config.yaml
n_layer: 13
n_head: 2
n_kv_head: 1
vocab_size: 2048
norm: "rmsnorm"
init_std_up: 0.0235
lr: 0.00192
seq_len: 2048
train_tokens: 354500000
MLP neurons of a small language model. Each row is named by its layer, matrix (gate and up: input weights) and neuron, and shows model dimensions 96-191. Each number is 50 + 15 x the weight over its row's rms, rounded and kept within 0 to 99. A neuron's up and down rows have the sign that makes its largest values positive.
Before each neuron's rows, "fires on" lists the tokens most often at its 100 highest values on Wikipedia text that the model never trained on; "fires in" lists the words (lower case) most often at its 100 highest values on Wikipedia text that the model never trained on. A number after a token or word is its count.

fires on: " 0" 56, "s" 21, "ur" 8, "port" 4
fires in: "0" 56, "apps" 9
L9.gate897:50 54 28 69 69 45 41 29 43 42 42 44 44 48 32 60 49 67 26 37 22 64 69 45 23 53 52 53 53 38 71 47 46 80 41 47 48 25 48 31 68 61 54 53 64 25 68 26 53 47 31 43 57 36 51 84 46 49 55 28 45 42 64 56 14 42 54 09 51 76 63 56 61 43 45 46 35 61 38 53 64 59 70 53 49 43 41 53 50 60 53 56 44 42 54 42
L9.up897:40 48 50 55 55 81 61 73 49 62 61 53 32 55 45 47 35 60 06 66 43 69 60 61 29 52 19 59 37 45 30 74 48 52 42 34 79 42 52 46 47 46 48 79 49 70 50 29 44 44 41 48 38 74 47 63 59 68 78 68 66 76 36 42 67 45 38 40 63 45 05 47 62 38 32 68 60 43 54 57 46 31 18 53 46 74 78 30 70 37 69 53 41 15 65 35

fires on: " so" 54, " So" 46
fires in: "society" 18, "so" 13, "social" 7, "soviet" 6, "sound" 5, "source" 5
L5.gate1016:50 46 33 72 42 49 43 69 33 45 38 75 64 32 28 66 73 56 62 51 63 49 62 35 31 38 51 39 75 19 37 37 51 61 37 47 20 65 75 59 45 59 47 28 26 62 49 69 68 24 60 47 71 36 42 67 52 65 52 57 62 49 46 73 39 84 65 48 56 45 41 61 56 36 54 34 71 70 51 52 28 44 54 60 50 80 42 42 47 56 61 68 39 54 36 34
L5.up1016:47 11 38 77 43 61 37 62 50 71 40 63 50 25 47 84 33 78 37 53 70 38 56 37 37 51 37 31 30 38 57 31 43 43 32 63 41 58 33 62 49 70 53 34 57 63 35 79 57 43 57 70 72 38 23 81 33 53 69 57 51 65 62 58 27 76 64 36 65 69 20 53 56 29 55 49 51 62 26 60 37 65 67 80 18 69 48 53 74 46 45 69 53 34 56 35

fires on: " it" 71, " It" 19, " him" 9
fires in: "it" 83, "him" 7
L5.gate989:33 49 48 89 39 68 10 70 60 46 61 45 24 37 31 65 77 33 32 47 48 52 67 52 54 54 51 65 29 56 42 34 66 66 34 56 39 53 46 56 16 73 72 44 53 44 24 58 52 40 53 45 87 50 38 76 52 15 78 55 60 59 58 56 18 53 50 45 63 44 62 47 79 51 55 74 38 38 61 73 75 57 69 62 71 23 49 55 61 43 39 47 60 65 56 35
L5.up989:46 53 32 54 70 44 47 62 46 35 38 63 67 65 61 41 68 39 15 33 42 13 50 36 51 59 43 49 92 35 69 56 55 20 55 43 36 40 52 48 47 61 41 64 54 54 53 61 36 67 52 52 49 53 37 47 89 33 52 70 61 26 63 47 54 52 40 55 49 41 38 80 45 44 36 64 51 44 26 30 58 56 37 43 46 59 53 46 58 55 64 61 47 43 80 31

fires on: " part" 61, " count" 14, " sub" 12, "ress" 6, "cur" 4
fires in: "part" 16, "party" 12, "parts" 7, "press" 6, "counter" 5, "countries" 4
L5.gate110:54 42 73 54 78 73 64 71 44 44 85 58 55 51 18 50 52 58 59 36 49 64 53 65 46 22 62 67 57 73 53 55 46 45 28 45 68 52 36 45 61 51 33 50 36 51 53 43 46 57 35 46 79 55 57 69 33 48 66 33 43 44 27 41 25 93 58 53 80 84 33 33 47 64 34 62 43 68 51 66 42 43 38 51 34 76 34 71 71 45 36 67 71 34 42 25
L5.up110:65 50 60 55 46 49 43 53 56 22 56 47 39 45 58 63 72 58 61 34 58 64 57 53 39 58 74 38 56 54 47 37 69 64 23 57 43 45 40 48 25 57 49 19 55 31 46 67 69 18 50 43 66 53 16 76 38 53 46 66 63 42 50 38 51 61 38 53 75 35 53 27 61 71 28 33 33 32 33 41 35 66 59 42 31 48 40 49 24 44 34 61 47 58 56 75

fires on: " her" 51, " 18" 12, " 11" 7, " his" 4
fires in: "her" 50, "11" 7, "his" 4
L5.gate344:65 58 52 61 48 66 50 55 35 57 48 74 10 45 29 35 68 42 55 34 34 59 44 66 44 62 79 68 45 72 49 39 56 55 42 51 44 40 54 54 37 88 46 48 41 69 41 52 48 43 29 57 65 57 58 50 31 44 32 31 64 58 57 43 26 51 34 46 69 34 53 35 80 74 48 57 56 25 40 39 70 38 35 63 33 42 39 41 73 44 46 60 66 50 23 40
L5.up344:61 41 41 44 51 49 28 74 41 46 42 61 55 52 75 78 46 58 00 42 60 40 41 32 48 58 47 41 54 29 46 54 76 24 35 48 54 43 60 66 69 51 51 47 37 39 71 40 49 31 60 47 36 42 39 49 50 46 41 35 59 47 61 22 71 39 43 58 68 42 25 93 54 54 61 38 62 38 35 69 72 50 43 46 55 47 39 47 55 48 54 60 37 33 43 77

fires on: " its" 78, "ide" 6, " their" 6
fires in: "its" 78, "iridescens" 6, "their" 6
L5.gate251:74 32 77 73 33 53 46 45 57 57 52 79 60 41 39 54 44 57 46 51 78 66 58 22 42 49 39 60 42 63 61 43 61 40 62 69 50 68 71 33 52 55 64 25 78 58 62 71 51 30 21 55 50 46 28 36 62 68 44 70 21 61 85 56 22 60 52 21 33 62 39 42 50 54 56 52 50 73 28 45 57 46 70 44 44 53 76 52 52 64 48 34 37 68 71 55
L5.up251:58 62 40 48 21 57 35 58 37 22 53 36 72 56 20 45 49 31 57 30 69 30 53 58 12 59 41 55 38 44 42 26 51 57 49 57 84 74 49 44 66 48 49 67 33 58 58 34 42 32 41 54 61 48 64 70 26 44 52 44 70 51 53 57 34 52 45 70 31 50 55 58 59 53 27 58 52 31 76 57 39 39 51 53 49 57 60 60 44 43 42 66 23 25 32 46

fires on: " You" 29, " It" 14, " their" 12, "re" 12, " She" 11, " she" 5
fires in: "their" 12, "you" 11, "it" 11, "she" 11, "young" 5, "re" 5
L5.gate1101:42 22 47 55 49 47 52 45 45 80 64 33 46 46 41 76 47 61 59 46 64 36 43 67 45 30 43 68 48 41 25 86 71 45 34 60 47 34 85 21 39 74 63 43 28 41 57 71 35 56 53 69 31 64 17 57 70 71 55 71 39 43 61 40 46 92 79 55 60 35 60 40 40 42 51 36 24 32 57 58 58 47 64 49 63 42 37 64 66 43 81 45 69 63 09 40
L5.up1101:45 47 30 68 33 59 30 43 62 26 58 39 36 54 38 58 60 52 64 26 76 49 33 29 44 46 53 68 64 54 61 50 71 32 44 74 56 52 64 53 45 71 98 24 28 40 42 39 48 79 61 56 33 48 34 61 50 45 37 41 37 44 65 69 30 47 46 72 42 19 41 74 50 53 41 70 52 42 14 69 55 73 50 40 54 60 58 64 70 48 47 21 45 58 29 48

fires on: " to" 65, "s" 10, "t" 8, " for" 5
fires in: "to" 58
L9.gate1749:37 54 24 65 54 37 53 48 48 76 40 58 44 84 60 52 49 46 42 44 35 83 53 47 33 47 78 58 49 55 43 24 31 50 15 76 66 67 83 49 47 35 67 46 27 40 66 57 32 64 61 49 29 26 29 56 46 29 51 63 93 47 24 71 39 56 54 50 64 66 33 46 59 36 25 44 51 36 56 47 50 67 60 90 36 66 47 62 52 55 58 60 65 63 56 44
L9.up1749:71 44 40 34 50 71 64 49 67 70 52 51 68 39 65 46 37 22 44 38 49 41 29 57 55 66 59 58 54 46 48 50 40 70 43 55 75 66 44 61 49 58 49 56 63 06 45 32 35 47 45 54 42 59 51 29 15 44 33 64 47 62 54 57 33 49 76 64 20 45 39 46 31 31 45 27 47 42 54 18 58 63 65 53 30 25 39 46 60 62 46 58 50 47 57 32

fires on: " early" 18, " appear" 12, " late" 10, " debut" 10, " again" 10
fires in: "early" 18, "late" 10, "debut" 10, "again" 9, "result" 5
L5.gate669:71 62 43 52 35 61 40 58 33 06 65 50 67 39 84 53 50 52 58 59 52 59 54 84 41 41 57 58 51 43 18 41 51 56 44 50 51 58 51 48 32 44 42 60 53 65 47 69 30 34 32 31 72 49 49 68 45 45 50 41 60 56 53 61 30 49 54 47 39 65 54 55 71 65 43 57 50 36 64 30 72 39 40 55 64 67 65 28 34 54 29 70 47 51 59 43
L5.up669:72 51 57 48 28 59 73 34 43 53 44 35 33 86 52 34 25 56 63 55 45 33 49 42 31 58 50 37 30 34 50 76 43 35 25 50 64 63 40 39 26 48 60 68 47 40 58 44 62 53 53 66 58 62 43 72 47 98 33 22 49 05 41 21 56 39 60 49 47 52 27 72 21 48 38 35 56 36 51 49 57 56 62 45 44 50 55 59 52 66 46 54 35 44 50 47

fires on: " can" 47, " not" 24, "ac" 12, " could" 5, "ot" 5
fires in: "can" 29, "not" 16, "could" 5, "candidates" 4, "cannot" 4
L5.gate347:72 65 22 25 69 29 33 59 52 36 58 73 67 65 79 77 55 50 52 62 69 59 55 33 52 57 59 35 71 29 62 64 57 68 55 34 41 32 34 43 58 43 51 75 28 62 56 80 52 41 54 49 53 30 50 68 90 23 73 99 69 48 77 73 62 41 52 54 31 40 66 49 33 67 52 30 57 57 09 33 34 15 43 42 65 37 29 53 61 41 51 56 59 51 61 59
L5.up347:34 59 40 84 60 80 58 65 70 41 73 39 31 36 53 53 46 36 55 40 31 58 19 38 41 50 56 56 51 33 27 42 37 47 63 74 56 64 48 52 29 48 66 48 52 72 66 38 49 43 42 66 74 57 51 47 67 24 52 49 63 56 55 50 44 43 32 40 73 67 76 57 50 40 43 15 35 62 39 55 49 51 30 40 70 56 31 53 52 39 76 59 61 39 44 08

fires on: " It" 75, " This" 19, " it" 5
fires in: "it" 63, "this" 19, "italian" 5, "italy" 4
L5.gate767:53 58 65 73 40 57 47 83 69 53 40 51 42 68 55 51 70 37 57 37 44 35 61 50 28 29 17 51 43 58 85 56 43 48 58 71 70 61 31 67 54 45 46 50 60 72 49 60 57 59 49 32 44 50 51 57 48 50 56 69 59 31 78 63 57 42 47 76 35 31 51 51 62 51 65 43 57 42 60 44 63 53 50 57 56 51 43 46 62 38 33 32 67 53 36 58
L5.up767:30 32 40 62 48 65 49 55 57 62 59 39 41 62 25 44 49 37 43 23 53 66 34 40 48 56 62 57 35 67 63 45 41 43 32 73 70 63 66 49 59 37 41 71 41 49 43 53 47 52 68 25 48 66 34 74 54 62 36 34 34 52 66 30 64 79 52 41 45 47 55 62 58 28 75 29 42 63 43 46 87 49 80 62 45 65 52 38 30 37 54 22 58 33 63 26

fires on: " later" 21, " back" 17, " first" 14, " debut" 13, " second" 10, " tradition" 10
fires in: "later" 20, "first" 14, "debut" 10, "second" 8, "back" 7, "backing" 7
L5.gate2040:43 52 96 62 26 67 67 50 49 59 58 51 55 54 47 63 40 68 46 52 35 46 54 54 42 37 86 45 69 56 53 26 42 66 52 53 72 51 43 34 39 44 25 55 39 33 55 41 37 21 25 57 60 41 61 76 37 50 67 35 53 52 25 52 32 59 46 43 49 78 43 54 70 28 53 68 64 73 18 46 78 27 45 59 72 55 63 75 75 59 27 37 50 65 41 77
L5.up2040:28 06 54 70 44 59 69 35 56 33 51 71 81 57 49 51 44 69 43 75 46 60 52 26 57 43 56 35 70 39 62 63 60 51 35 32 26 49 44 47 27 38 50 52 58 52 59 46 71 64 44 50 68 58 52 41 75 23 51 36 50 51 43 84 66 46 67 55 53 40 54 55 42 43 34 31 30 49 79 40 50 30 52 34 63 52 58 70 61 74 38 46 55 56 44 25

fires on: " been" 24, " later" 17, " first" 13, "ign" 12, " including" 6
fires in: "been" 24, "later" 17, "first" 13, "including" 6, "again" 4, "himself" 4
L5.gate648:40 31 44 38 58 25 62 79 63 44 72 36 37 28 35 30 44 53 60 23 57 66 66 43 47 33 64 67 41 53 51 43 59 47 49 11 27 57 50 42 40 49 47 75 45 41 00 45 22 53 63 43 79 50 30 76 43 45 31 45 59 22 52 66 25 28 36 80 51 43 40 43 54 50 61 50 60 55 56 58 39 64 58 71 49 43 47 55 72 66 39 49 63 35 56 47
L5.up648:35 54 50 44 33 73 69 62 61 56 65 32 61 52 20 38 55 68 48 84 30 47 55 59 45 68 66 45 29 48 52 60 45 40 42 46 57 72 41 56 08 63 71 47 56 30 45 41 50 62 22 44 79 41 41 41 55 55 29 14 28 53 39 39 65 33 42 67 54 48 40 53 57 65 46 39 66 60 37 39 58 40 47 55 49 61 77 42 41 48 72 77 63 34 41 25

fires on: " that" 52, "t" 12, " It" 9, " announced" 5, " have" 5
fires in: "that" 52, "it" 11, "announced" 5, "have" 5
L5.gate406:50 36 66 40 30 36 62 49 62 56 55 54 39 82 72 37 68 27 66 57 66 82 59 45 49 30 54 77 41 35 51 34 44 53 66 31 46 59 53 31 55 47 57 58 55 50 66 43 56 54 50 63 30 59 57 62 61 27 25 43 73 11 31 43 27 39 31 64 52 38 61 42 32 54 56 31 50 54 23 66 55 69 58 58 41 49 47 30 48 74 52 43 61 52 38 79
L5.up406:40 29 67 55 55 62 45 66 46 42 51 50 26 20 24 28 38 65 74 35 62 50 40 18 71 27 40 49 56 61 56 42 44 37 65 96 51 57 56 54 69 49 52 38 59 68 38 60 48 80 68 64 60 36 51 42 94 18 53 42 22 56 50 64 35 51 41 61 56 03 43 50 48 69 50 39 78 47 45 54 46 39 73 41 47 54 16 69 69 55 36 66 37 36 80 18